python train.py --rope_base=15300.0 --init="normal" --beta1=0.95
MLP neurons of a small language model. Each row is named by its layer, matrix (down: output weights) and neuron, and shows model dimensions 0-191. Each number is 500 + 25 x the weight over its row's rms, rounded and kept within 0 to 999. Numbers have three digits each. A neuron's up and down rows have the sign that makes its largest values positive.
After each neuron's rows, "fires before" lists the tokens most often just after its 100 highest values on Wikipedia text that the model never trained on.

L11.down64:504490521474499494519511461475483536512491490490557514477488519499482519506483489482505478477498514488526544539492453502542482476512520438489524492487494498531457490457529518500474465496514480505499514480528514557463472455514487479477508525505489498524517439545455527481482495498502480505491525520467448505474530509515493458463527484473506477508490514467514484516511508457490516443530509482505462548528486488467478511485506476529511500508477490467509508532508503497459524505497504486470569541509517504535520468508480487475525499482543432457521534503478480499535489458494494480
fires before: "\n", " |", " ", "|"

L5.down92:481496475509476536578522496486488542474498547502470498473508512524486503464452533501488501496475483497482491513456508497517505504548502490503518492490485491457483500466487448506481530501495496497451438526507456533524482488518502510508520482490513506485509496442471524521494534459510487483477498451506503480509541512474502467503484500530479461516516496485498481526556524516457482550503518480462573501508534459508489502493493425490532509477494540502510514518531505487521493529470485516511505528526550500516495514530481505492522533501486540520523447467526520514528519490481508506
fires before: " he", " the", " she", " they", " it"

L9.down377:527514481478506498518420470491497492489489483495512492507507489483482485496478498485495518511497512505512530482510503500506480496506496518505528514514533520473485492492485454505503484479491485479502472544481486511481468512486515513499521478498533497498501503515498495496529509518479502514512505513483518547515496476494511493517429452505484497485492498485510488515492487484485497520534524524533490516533495473488490502493491268486523496502501496512478503491499479493502497506490510491487464509539518515510494491493494509487529522493493511493482510501519509535523529467478496524
fires before: "==", "===", "In", "T", "The"

L6.down271:531549522458490495462497477499467538445510508514502528498507516500455512496479506504471535463504475460476487491506545503505516486471522535505546529514529469460475486470478461493511489550511444502470505466512489484463459502503499515503470509491462479468518496511525480501482508467505467518512505483512453422475517490539519509488483478555537504503485540479501498482539546472512527476491507509522492509509522527508524473475511500507459501512510487477511481502490468506504500512499495525479475500562524502483512500512516520513444514549533573511457509544522491485502493521522480501
fires before: " |", ":", " of", ";"

L7.down24:487502509460513529458500500500526489487489455519471485497519451462487520485512499517524509504523498499510510501470460473458447511488496476548485510519521513464478508536518488513511530492474504498507509468524538509474491502501485529497484547491459505508518491518510529460473463489486487490509512453541484531492518476504535491524555520482496513443517559518494502530453493519481485484506471471527485531532496499477513474473463484502482536520514502493524461503504486523538516473490548461453487552531478483499511541528501473553542510471474478510497472521515487496495499467468577480
fires before: "\n", " ", " 2", " 6"

L14.down365:486510561478510439523532483475479518531515477530516537505499509511484494487487502498506488506522490517493503504499510487512537519495507504515540528497481534489500516454534487535528529521483519472524536481530516503529465491509482491482499503469512499496508501554475522508508477523525523537509527508525522505472501433496536522481532456487483493511468444462511483498493506463509483508479497512488530529442457477537514492473471477500485516516498479494467543517483494471556550507507482492527521473419471509506485506514462497476499499476512500466503511501466565490561544488469522479
fires before: " |", "|---|---|---|---|---|", " of", "(", "|"

L7.down379:479508524475509521480427518506521496522493463468475487465480496476496522517501491486486509471482460496486535482554469480512460482452503511465522509520500492432534479518466511506526474503486496479498505487471518500468463499480501499479467511486486485516475484510509497522536494515496506537477527501503498512523539454516500529502439470514523512502477489530507472469489501495499510457532508505563524500521484470531485540499494360508504497463493496533501461483502504471507542491481505520488499515497514487499463493473485519470463486478476528505489489516510483544494536510511508497
fires before: "\n", "The", "-", "In"

L7.down250:483535506505488480509497517456507535491474470498489497524511494506451518502562497510465520494481484489496475482517516504514500490514476508449552518495502505377519492465446468511472476504432496479513474526485456516485522507507464530456504507524488519462479501523498482516502515505522441507480548493469520479510519483490497515508488553513508502504475523481456479500499518515499473483491495507506514490497529532524498527509481533504504505498548472483489477510523490534491533472519545474568541494482515483495518501535502484520429489505507499516533493495481494489494499502495546477
fires before: "\n"

L5.down273:512496494458485473547477484535498549474527529521517539495530467499488501505463490502562502497473492503499493434516515504493498528467484529468516498506517467538481528496491454505448488471512490509511514539484516474497469524496472517527460489488528493499502504515460510497526482512520549493510481509528501503518462530500492486446539540502525495498539483491503455509486513523489470483525457541454534480501459542525518530490477439482519537469495509494551482530533499514466474498478499469502462525505497516498478507518509534509558524533517515520511508476475491503497478493449481538
fires before: " the", " a", " his", " in"

L6.down293:545526540464437498489513493505503507511530515497527456506505471457502494490474571500504493474509494538513511494486512501523483490511500529500531503481509487478486479483458435490483516502528478547497480531486505477453479515548509486461477508511478495458502493504476522537517469503461498466515514508487497531476477471445500466516495511491519513475491500459502460527483527513525477529482495492485486518502461533511469461477471413490548548473514495483501513480447466490517465455456494514475475485544530539498517472504506471503487523484514512511520478493482503498500492486520514533
fires before: "\n", "S", "R", "L", "T", "A"

L9.down420:525497505490476547437442491488499470508476511467502514475509492467506502549504467491491515501473482497509528462495484527487497526511483517494545506538511496470486476499453513510516496542498490476493500515487488525513491519488545531496507505512468477442529510528509467504502511517506481476490550515519517500476510536536463473500460511454489504466493493581488476520465509519510456525481542510538506508516528474491501490449517445496504531475542514513541485503520509498497515489513488462491502495517510511524461454511465481519414483485485512519498510476448514520499505452509510534
fires before: "\n", "-", "The", "B", "In", "S"

L7.down50:513496524514473481474436507515473507459554503484528506472535465480512459497498530514504519534512541489494510533488506489487549470486471527509518493452548477555488508487481475521514514436506466454541466513493510505512496458497470478498491522504452466480507449463478500469506489506542501480498506504463509495500474537489471468484487483446471454492493484481501471512510514504516527522521507535485537538478517531500521488445490447510498531489489512499476538464516495490495511489480514524498531485528499489528485489521454476518503502540540491488496505518463504461476507487535456505
fires before: "\n", ","

L8.down139:513477498480508487491494483496491524493525462485522504522479528511456478494503536535490468483485429522490488532514501481512481475512506503505536524512522486499499516499483476536528498527528465540512522503507474486505532550514474502460475476504468481460489504565487533470476543462515460476458531501467523500515489503493506511486507529504515495478473487525464502513516501473511487505493542528481522498522501515529550542466413548504488475493496464503480457513513479490459496546524459539561463505463461532498511473472491477509484483525502499497481464522473482512517489519514536488
fires before: "\n"

L11.down290:489495541493518495502450505473497547515516546495494477496517483505499471526541477461542500488511485489517517505554486523486522530454478535505468472518499491495495493519515480478506538503491569472478511463459506492540513516513501522477531458487541529541498473530512534501510495445496481517519504465516471466508487494489501523506503512448520523509477478472490526504518493467514483483507491481481517502470522486501451496480469532507501490485493504524568464510505546524483528515498518508521505423433513535503521501500525520548546485522495498528525514458524494472465496522481525477
fires before: "ard", "er", "ent", "ton", "y"

L5.down390:505466494506500470534491495533515533498527483526510502490502505505510487526524493528476469481532470458530476494524498493479481525497503486473504510499500460500512509518474434473530484489483505431532526501476484516493511494480514526464517533465478509499502549495527511513509507514495476471489455492524487477463523452501485529522456549464485492551459491474538471512497495499484517466507464493465523471514488541471483530492528514491581512479498527446533458500507545489524470467522492518485523540519515496540537516506505496506452509500474518490466505548496479478476495545515467480
fires before: "5", "8", "6", "2", "7"

L9.down135:511505517494491473497471496507473478511517498484487497457495518491473565488471491542505521486531517501534503502513504492534510505526507514466476504480553500474475476526469500501516489472476528515476507512528499490485485513561502491512534547505518467466496498484462494477483516467526504493470471483474455483479499509486511518477541573494522511502465477511511453458527530452492483512508526502492495495539490485508517486482477459487533473467495517492497475484498460484503498506499521497504497485533483511479505529520527494528618448477498553521510483467503503519536463466492524556
fires before: "\n", " 0", " ", " 2"

L9.down378:485491484509520501530489520479496514439528443512537491501500535515512513481517474495501521512502552502461487479491519538490540513475470473461463482494498524508505502522468499490490547479459467517496492459500543471486465498484486533471508533487492509501469459543536471499494498481482479520524520528497473483498497482490476528474491529489553517517495520504531472492521466493477513527481437488536502470457503457531486456513505445508511496522525498514527471494476482531502432510515525483499519539541549466517505462498523476508483507546499536487495470495478456529543488524519489498
fires before: " of", " by", "ik", " as", " the"

L8.down243:470504543492463497489514522449546518488513526489479486516502453522473508488473495490515506503526511488467491511512520489516556497477492498524517519484486485457505465515512468476463480504488483471490511537498461505515492491499464531514483498495501522495505514522484490467474523532520498492488500533456486513523512490483480464515472505534524540495530487414493522502513485513522510508464528538437473505506487529506521485503508482526522504514514537535490458565504486499477489403500518484518516484514563501469544516507530492490493489540479494506505463469526496466476516455496559508
fires before: "|", "\n"

L9.down317:504498519498516460482495513478551457470487512559493486515484534530514519486488506462487505464468502475473459541484535510460461484459541501478470490424478503444507505489502461511501516473506495486501529523527473511492503477512507522505494505517487527496538462480507513465523485486474512501531492495514509496486494514469493552518559490474519479473472470489515499488526532505514522517465474480483494484469468491469563522509477524505533426496500503494497519479486545538508500535523497496488497499471503492498513497523512468541586522527477524479515503479508528499515518475486486456
fires before: " |", "==", "("

L9.down440:471517509506487486513455499524489489485497517526503482493513523486506496516540494522530516491494484483518497512506497488512485509507484504480529540526513475436503504520474473505487494491482455482515487493502515548510485474521515477496484481529532493502495474531484499525538478531480513480491517507505523521498501519483548466519478458534482486541480495529514466483470496495505486501492518494516500503529530435506489519519455381508494517467520533505614513502531473484488491516485509499440494507512534464557498480517457491483480507535520494480482501509499513507530544497479493556
fires before: "\n", "==", "===", "In", "-"

L12.down172:529527493504537496518476488540483558502509527494509484494501522485515459501476505485470529508502498516520492470483504495554507519487489545473517487488495502493484511480531482488527460490523495560537499504526486447482496526498470530513534503480472524463466504489567487518525540485510448527495516462472498471464498519478508528515481518490488504489481516500502456479509463559465492501512471537464523482504509498480495500489485464464488533487512565545412479509493503498543528469511500505505494528506447505510459523501537485481551471530522485538491472492528494489508476508503498502
fires before: " the", " it", " B", " he", " a"

L12.down345:474490442444491444538476454516511481503489469484524522471509488510521492474440497520522503496541506507526468498533487491523467488476486516528499486464472516545436495538510480524466510503502499490500515490535507525524485439488482504506494501483544525498468519472524481507523538447505506502471493527471491482470516519485512548493468460519527521517493517535497528498515518514490530501510485512490511472526533464480514494491474515475472507471492481518445521465495471548509496500477483507482533498510470511519510548477486483546469493466470506474522457535492529471479508525457532536
fires before: "\n"

L11.down250:469501495488480493487556505497464475461512543449451519500475490512515532451450495501488490471455491503479511491507475508478473456493510501532509490461514521473476465519489496519471520484543490464514488465496522522476521490506508529462511495525513558478542531525459484491493524486492516545455490459525505471485492473471534483528496495524512483555500487535501503515514530552481509490489520469522492487527508477488506507500518545469491491497538492511527514484519539499481504522474509430490540514531529522530466503480538511465422520497479531505502489499474512475515507470494503509
fires before: "\n"

L2.down447:525522493493472428517545525449505492502513514482525453488497475505514516486493549490473499485507502531498498503472525477526484497511491467492484563483452463534493495473429490471517503497497514573511457537485535467492504507535495475488504481507526474470507480480500513526509503517523514508507509492498511508482502483460499504505452506485514485462507516467469502489498529482533479526518463519515516475541502546536485424484503464453556497463528516498464493513482471489515461499451497521517461516476522487474501505490477448508495519502526489491504476484479532514490518470534519507
fires before: "\n", " Games"

L6.down33:490489530490457484505495491494530512531487500514534467513470517474475522508496560476491506526511514502501488485500507517493496508514462492488515541487509502399481528496465454480484478504439469477513477582502480518484483485513519476471514511518522515488508541512495514510494480518490473484514533481465508481515469477482475523506475542505510482494491506482498469528474495493481509460491468516518531513483464479491486486477511408484570519508490497502451506534476473487507480433484541525530486528543530525508504486480497506505501463485501474523477493512486491527478520492480534529
fires before: "-", "\n", "="

L8.down20:504516468507500537510477511524492469503473524459469503482473490511471494471501507482439491490506516507461521462535511565491483522531501502509496513544496484466514524545505483465519489482487535552515476504500514498486466494497543519515469515524505488545518490544533525489540490525489521475550529504474513527513497491474489497496521516497522482501515501466479505512480478508500490491498461494482496457506515475491501512521513407516573517493490502522506521472479534478489494452460445546512440535543531488521484499516507493472473497468507491527493510471491533531502524509496462542
fires before: "==", "In", "The", "===", "W"

L11.down228:529529468533506482506488490491449494517475528482495508523483523524501490528443525458470495457486535490488511466468491476500555527527465520501486527514490505517490458503485518483515511499507515498489547454520557443483498495532439511539478514505486501485489496517492519501514528511532494485493518548487529508510542500534464523486477525519554497513496496492506508474505504502510458447527503491514476494521502481513484519519506450513505510476542449538533485511527510547536529515479502513468512487499457480508496428485521481467543508504497501467471500524506475511478522510545554504
fires before: "\n", "et"

L7.down203:503495469469525504472479507502486520463474519507492467555507555513506507464546530529453498475487475520505521530543510507482512494523508442481521501495472489485532465485488466506495517485472528478501477531489501545483505480511523553453494504535519446531513508571489482454526532474501457539463511484504478495504480505467533518526538527519517495506500508520432533539504518543495458479499463503510504516505478490488478529513448496512483528500473495484485510479523498515497508522470502471530486488472510511463496510519539478509563509516498469500481472532496494532516508518469527494
fires before: "\n"

L6.down303:505517515483475516516489499536521515487538477490508483527537536472515509525482541511465537497496515469512477514539508555498501496522474492466462468541530515465489462543492422512499494504472487501527522549528515499469475533491510510542499510469529527522549474487501467496493545526511523552505498535535488510505494521515530527497513544510505486502487498477499470502477509508507477485556441477502505507478496466462515508546479501522550528525508513492525523492541516515477502492470461491495483537526528518491486509464494473495517519500495520584490490520473533510466477495497482473
fires before: " as", " the", " in", " not", " on"

L5.down372:524524547503515483540521480474475484496536512494519469507507438493517452506523489536522537499482493522497568513516494489511498485497469500428490504508492479543502524491517464526509496476514467515482504521490512479457526507499452535503491490513477511517535535519521497485479542520501540482492537523478497512480453484453472511473499478537505492471484515534495434542500528464547523543508461469473487520514498495478481462524510428481515481500494500515486500523491505509476466511455531464520504465485538502485508507488533497466496527533527505474516490487494505500517541451487517502
fires before: "\n", "G"

L2.down62:531487519466464494452518479490504494495499517489489449502497458480507490481467545505468502483499502524525524512503494500478487485541485496480536498473502496512507474501471464495499493514552468569489464515474508479474465520547491501486500475503486472451509491496470520519501468474494475472527520492480501521499479471444485478499509516461529522468486478449532464532526529483518498522523490478510485529482461544485475430453474466519542534470522483483498525490475448511531470462464521505508455476512505511478515452490500486461485510471496508496526493488502469525503502455533513528
fires before: "\n", "E", "A", " B", "C"

L6.down12:551500490469479479513478525533513518525509484518521492486531517498510474514532522548466491474505494481501469477519502524495463528492528514514528522488503494520518530507474469502518472452475497445509499485504511510487500481494506506487515542480440536499546519474511537498493545530503475482477511505534509487498520474493497486516448561519445499503449506487514467499467532524520483485482456478508524465488485559501502491496500495504575492461522510433543459461506517484530476466543494507483533522490533516519507530477517503534468492488486469522474484528514458479495511523524490498
fires before: "7", "5", "6", "4", "8", "9"

L9.down387:497498508464547526457449512498510509483495539478488506450506534486488530517531545499526457515504464523510514518528491471491502471480504510489523508502462525451481489476489511504498488543474426527459472500495535495465479512506523494513473453519533505520505502504517523463478504511469493535465530486508496489507525444529483463509444477533523497513474485517515487496508516506556493524508525493559501502522482490467506517503508425525495476458491497515498513488505518482502463485492495493460485509520534482483490490499485504457428496461504508505486484483465468518535552482471514508
fires before: "\n", "-"

L6.down114:531500565506507514497523510507485492471515509503486465498492465494559498461494532515505476491525461537514501463470472446504512488516467487489477480501499461542509518529507475503515503531527473535526516512516540465501482542503497528441523481488508481450482532496490508532495509461468486510520518523482503501504504464478539463492520495448539486475465503511478464493495461495485499517487480485536515482494480527501513428482495495488465478504502436481531507499498491468539493474492523523514487501501525514452497435474523446483491498475498515506540530466523506530510518449520528488
fires before: "\n", "-", "G"

L6.down144:486468509491488459506496472512560515481505517498546459474535475483498486494511514491533482541508472509518518467503527468509528486482495524512516491470499474426460489457498488485481497512459457460509482530527477489462437515479506493513493511477469507507525532534523504493530518500484447498503500500460503536527478469503492504525447495495524534477511530460493488509504495501483513493463478538508475516468459496494471474496512461530553505515499501534487477541519492474501486422451498488514474532529549495474509509499515463505424479488488510513508485510499510512490501480482526524
fires before: "|", "-", "\n", "T"

L8.down307:497496500492482454475509481504524486516505514491496470502505541543453526442526478528536479510491492494450499511535512512521478546516518483466470505521485508500509490475482495494489492500528495537486526483523536506457454463551557575508496541499524506525549488509535472491491474525503458463503495491480512485492523521476492503520508507497497512522536501467566483468511553522495506517513513496470474451535523489504493511502522467495510489486511468528531481503492485522534528426510487472535525543490522524506542507483468518511546486517471517502526474474520510478470471480504507510
fires before: "-", " |", "F", " (", "\n"

L7.down149:525482467490528495496447532476503504462496485473551475474492489472477479510459521554454521513515498483496497472527503474523502506494470514522545478499454494450507482484493512538498495431469479501525474522489451513447481525464527470488542528533487487530526472482485477526523509529499509534487527464475513516517489464502499489485443447503495519496460508481517508531522446503498487515528560521534535484490482500507512494522470396516474474473517494499460529491481463512490530487514485510474499483501497480502496500511517493483499496504500531488520505503503509532500507490518486513
fires before: "\n", "The", "In", "-"

L6.down113:503477509492514474508465520481500501487507526478526504487468523491523515532524503483479504476455470488526477515478481504491480536484499471502542519497495475494514484524474475449470530504453513507511517489547481498476475502521494488479513497495545534478496445531486486488505495497474515472495552483463423512457451505501488498470544524529489508465534511510496513538499483526514530460525507509481474488480489491520504508539518420501534484460477533517497497492500487495475439487506498489481511498546486549475513513501536509489580507485533485540464500471493473497529467483465498472
fires before: "\n", " ", " 0", " 1", " —", " 3"

L10.down222:498464495470484479526510513484465558520523522506508485490515515522541532457533514511473491457487511505509469534499526531486454513495480502509506501517446506512540525500490470558490507518526527516503478531519481461488497468488519468476465458470550521491496457486497492472500486445525503505507519496466499511501500534505487517537534552508515513494485493536511500483533459455506530493501524486471555488495503495527492508521483539484463499493491506476596447494495492522527528482536515519514505488471451477473505530483510484491514507492491520462496504453499516490452467530506489515
fires before: "er", "en", "el", "le", "k"

L12.down59:495496471522518492507537482500475483489496518489474485514495476499503502486514497505467484514490506468497485505466493487499519533509542502510510499452494514532497496515510455521525528511488518518518508453497483475529504512481510486512484529505489519507501483524512501535516481521520520463486498535514504494530497508465481556524577534495505508491510468467509497486497498508496509481518496489519489472500551471527462466502486442540516485491497530518565516487503522500502515537521497500503508488513475460476498520525505503514683522524510535499504518479493504490463501503516510505
fires before: " 0", " 1", " 2", " 4"

L7.down201:482501491429485477471505511466508514536492527512506509504502524520481546466514501507502501519526503485492495533472497551508526502499515490465536508477467487406490440507491447471487510501459475494529483545497474476472481470536509529514488509495516511507508523531500500458510506510489479482508546522439501471491517480501506506536490533502506508524547504436472493504521515517487503532499490528491492485490482506498503495506467494480508497518489528503461477527521536508487495420522500459518487527470580495488548495494531491513480499485515457465493483519491490512506518493502534445
fires before: "-", "\n", " -"

L14.down22:476510527433476481506503485493452468521508454481449522524466514509540453517483501455545545531507478513448534494498521485463518495482465555520485511547480489500483519479469480522499478513497540504522516516488460481517453508504511518498500539480463468479517525461553523502468496469476509534477505477500506468533491475487488522518488519499478469477517512477506476513503493495491511479511457505516538477509535502488503501480492589536470472476496481492519482538485561473517517496472496501468504510489499514510469481519500498522458496508502473565494504497497495499509529492520518479
fires before: " |", ":", ")", " 7", " Label", " 6"

L7.down418:486488506495509519481478537467527515488500510526459493470537470503457515458542487484526478503537487475485516494482473486495480474497483530492507507500501489498546518495515557498502499507448492482546507485534482471504474526543515537518493470480456483483529480495511517515461512486520494467513560524484480486497513496517461484530499578492521528467500477528497470497515519523518519501518488482464552458512508506503511504500491535506516530533472474513527492465459524457498504465480504474508453486510455518484525493520504437512474561471490511551525478526515546493467485501503534472
fires before: "\n", " ", "00"

L14.down166:479479479452507488492541517527506497504530541533494516476485473527523501483518483467485525524557522474499490450548505463497511480491478471532489505487474515529481463514534499501484542464509521507490543458489501544510511511483482531521518468519517491477464526496508494491486433493508511507493482478503512487484560491516478479527460501503470506510534482483489489476493515524499485512506514511487517562471503462488525486525500499514530503530515526534442518484497518496537548503521533498465536495518504468548511554530511517518391513478506495510473471487506515518500523502509482511
fires before: "\n", "d"

L8.down356:462500518480464496495552488471539489541496490515519477522496520493452504500520510471550543465521511497493471486513528545534565524497484478479536510503492518392510497521497493508499476518476488504521459550487466470490519488520486497500499499513472502485510495507515525526509535528498477493499512491454505479510512491465501503508465539538504485492528496476501493522502482478494516499485482534493531501484528519504488507471492477506490506520495508526450458547535500496500527421512567495521536515493557526488520503476541506483448485505505475514480488514531505504493526494484552485
fires before: "-", "\n"

L9.down23:527496525474526485499504487488496507464491499488494508491485495464467493508492534488485534531520508487503513508498468473509494503502486507494457506534487482494524501477525489498556519485541496478539507490530480519475510542498511520499486536474501448474469470526495427519508502508452467528510484465478422484489498508499559499478548471470533512431482509512521486495512518483525518465496513477512474496532539505493454499483537443518503522483561474475493508511505519484495528505518537458490526511524506503493520508511514496481610473489518529502533507467484514515493494477505509503
fires before: "\n", " —", " 0", " F", " 5", " 1"

L11.down296:496511492510517474494524535531538495512481548524534470523535463489456481511519502498498435531484509514504487467561468518473484488493541491488529534499502518504536520510496492494522504509542477491498496511458475529450513511542515477544479496474523528480494483551489519525529481486519471549519486511510496509465496546472497493489503500486489492464496495488523491515503510522523513494485478447474485523489458534500492535504471489547517452480535520496521464501517479520431459482497507512477552543514446466508498512520481472512520504531504472460516466515511481457495504508490552503
fires before: "ie", "ia", " Gra", "ro", "ra", " date"

L5.down129:503504451464459501488531453505502497494482477501474477468542508485516515467501544479486499487495432515488496519476478512468519503537487514494493496514488525559509474474466508461506492551514534520530493462469528504447491528542573515493480475476497493479497493479483506531494472508518517471491497519522485516517468491461511445541489523486487541501518499508449504484486487507498499550491493492474489530493537518533493476507500459488549544464498509471554507471497538470498503549500458529471479509509523499530502437522484508470494501481503500513493491460501476541495489498520528503
fires before: "\n", "History", "B", "E", "C"

L8.down149:495491518527516524508455482510436488535483490481504507496490526438488502514531518525452520489452509509481518491542478518506411537536494491492524535518503481451479535506510490487505479495516497519511508537501517524444504485512506498514481496504529519510528497470502483480555503521481477504503526477471500517506508502516491477503474511543483499507468516515510498512441512485489535509541518521518478456483524464503477508455474443486542499480498514505561517486499467471497501494468504526485486510524521513520478504476492516455428455475508472507447483501531505513531531487489495546
fires before: "==", "===", "In", "The", "S"

L11.down158:519497534461508467502522474502513507539515522542472491511504469492489506495463500508512493475489473511505498458491537533507504503509549490502506504503531499489489498482545522491493542504506417506503479511483514511477470459471509505513475508490486477519494512481521543478525521530462488506523550468508495477489501526522469482484453537486469485487490498444521485525457556495471515524496493485489496556515458468481484493499533511500522518536522469492474557502480428494471485459513516495508488504491495532545537490479486511476513488463502452432477500488511500475546518452517505467
fires before: "|", "\n", " |"

L10.down356:473532515556482537487548498484507481499489485490502498486489522496517510476494477507521461474494516520522518490530503505539530523497471527510495514478565513499481488479499481540519457495485504522514505455480478508493506478507495476501483466468547498478472530514484511511531510484489528506521484532512479471465511500468484519479502504496499519485513579517463446497516467494499511466476515420471500517497531500491479558465530545493482484482479482504539479458496548498494483517508490515461509496488485466492490509545470484485490430454482505434475486479467478486479491458467504513
fires before: ".", "g", "N", "ll", "p", "E"

L10.down374:465519463514518464531495515505512522513507514475496472464463479483483470521494500465507474467496490510487497476520533530493471552478510497493495528524528461546468492538472517511517482477501462517490508430491517489533480552498500457462485451482545511520507481516512537484488461480486469519498474510523476484496469532553530480503495516488499499534497513485520510553493490444521480521473546499484512492490517550482484516487472549467504477502495509517561452546552457530464502499468525481473508511499475515449519497494498462490479506477488533483482487508475503492496491495493478478
fires before: "i", "ie", "ia", "io", "ius", "ien"

L11.down415:497518465497508487478521514506506545515470470505512488514493527493476522512500534482501485511483526488519481510522501498495491491497524502514505542470497504497440503495456466455490511498535506482516463561528469470456464478536494509499502516522501522488500504513509509486551528522453464454513523496490463515483462506527497482531589524530514497466500475528511476515556506464507498482513503470492512507564453502553491476490534479496514497496482499493540532514492531494449501476499479480465520495521473500480505512527522487523586473552483509487513528490487485474484495465539497514
fires before: " 0", "\n", " 1", " 2"

L10.down209:520486465452542479459565534480483535551501522490512484507498470551497497499483457459484483495502428461486475532523519520501465540468509485491487533511513454488495533495473510528490506477525489496519525507505520477484518495545494502517495445538519545486524513497496507494529518488498502516494492505510505512529470517473518502486496547487512492529532496475490487524521475501516536489472549473485504474469487471531479502494463547468497499463481473471577481497501512546475477459538491487466527499474492517477508544489518494520493487498480519515487484497532501490511530557507531476
fires before: "en", "m", " M", " m", "n", "k"

L7.down306:459468544451487518471503481469507513537509483508498551506487484504506519485539479471494528494491500493477488511484508538503546481527531460489508543471501486444502516475506493483489490504477483478502459493503486496491516451465479529503495471483485497511473515515482493488517493525520510478521517528496525477486538497477530512506457509480460527521526514488459500532511511539521460553522499511509485490500495458488482472452502388500505522509515516488480505480526546516487511477485522478511481493487575451506522523506522518511575495481490474497456508507503470499486508478491544481
fires before: "-", "\n"

L7.down165:489491505525466528481531516469531512510551529471474509494507481517496516503541461510488491488506486506510528509494505507494483472514539447450502475528504514465530517449491504504494484517548483469507502473448520552509495479516540507485479513552472492523507476506472488498503510484510556476504526504494474451477505526490520514530465487486518463540528509480502518516485480465498541505508540518519528514499509480492481508521545552452500546543524455501488507430523492480503498462501449467495468483501516475497529490512459514500479495463514541526448502527487513519479512503544533496
fires before: " |", "N", "W", "E", "\n", " "

L8.down308:516480483468483510498512525498497497534517498464465496468496484486461491497518503464501492527489523484478506481530480469491486508534498490511512500520502513442506479505516472485507496486428522471502472565512491504508506524536516499505501511534448452508522554511489488560503492479496496464463480509526504496500525520513512473463503481515468518530537493482502533493490526503519459509456503486475531519500514480518531515513455404471527508501484490472426527489512484490480508490470502464508479513480566473454499493488536501499571538496480515481510508493472485498530470489503507523
fires before: "\n", " The", " He", " In", " It"

L8.down175:498503503492457490465507496468478480490516475487527527483476512486459513511500531502500500494517469500493445484495466493504500476524459467503521532479515497450498527486505483483475516513523489500480519497511480476463490497543511483494507467509534486481466516565474480511507500496517506481478558527496492483443507512505511562511529566495512506487484485489471464515482490498488531511499522509530512522531507477491480539472441551536491458497489463526524543439520496516486531464498488484470490510492457481487427475506500517482404499502490477504501510498461479529506511516493514477
fires before: "\n"

L2.down285:538530487506471489495469456514527514503510478485500498481510498494503466511490461530476519513561497511495463480555490529499474532488517525529491502477491459523507535529464473467480484494544543433521483495536516500529556496498524516514499521479472526515494503501528520511488523504513519489489497488525451518506470530529489508485438535504483510487449544460497491492491507510527479498500498452544497451514499531504506493517459519514554530451541507528468512473524541455513528486567500500489530516493477494511523497507537513494494456489476506483492458500499508513517501498474468475
fires before: "8", "7", "9", "6", "3", "2"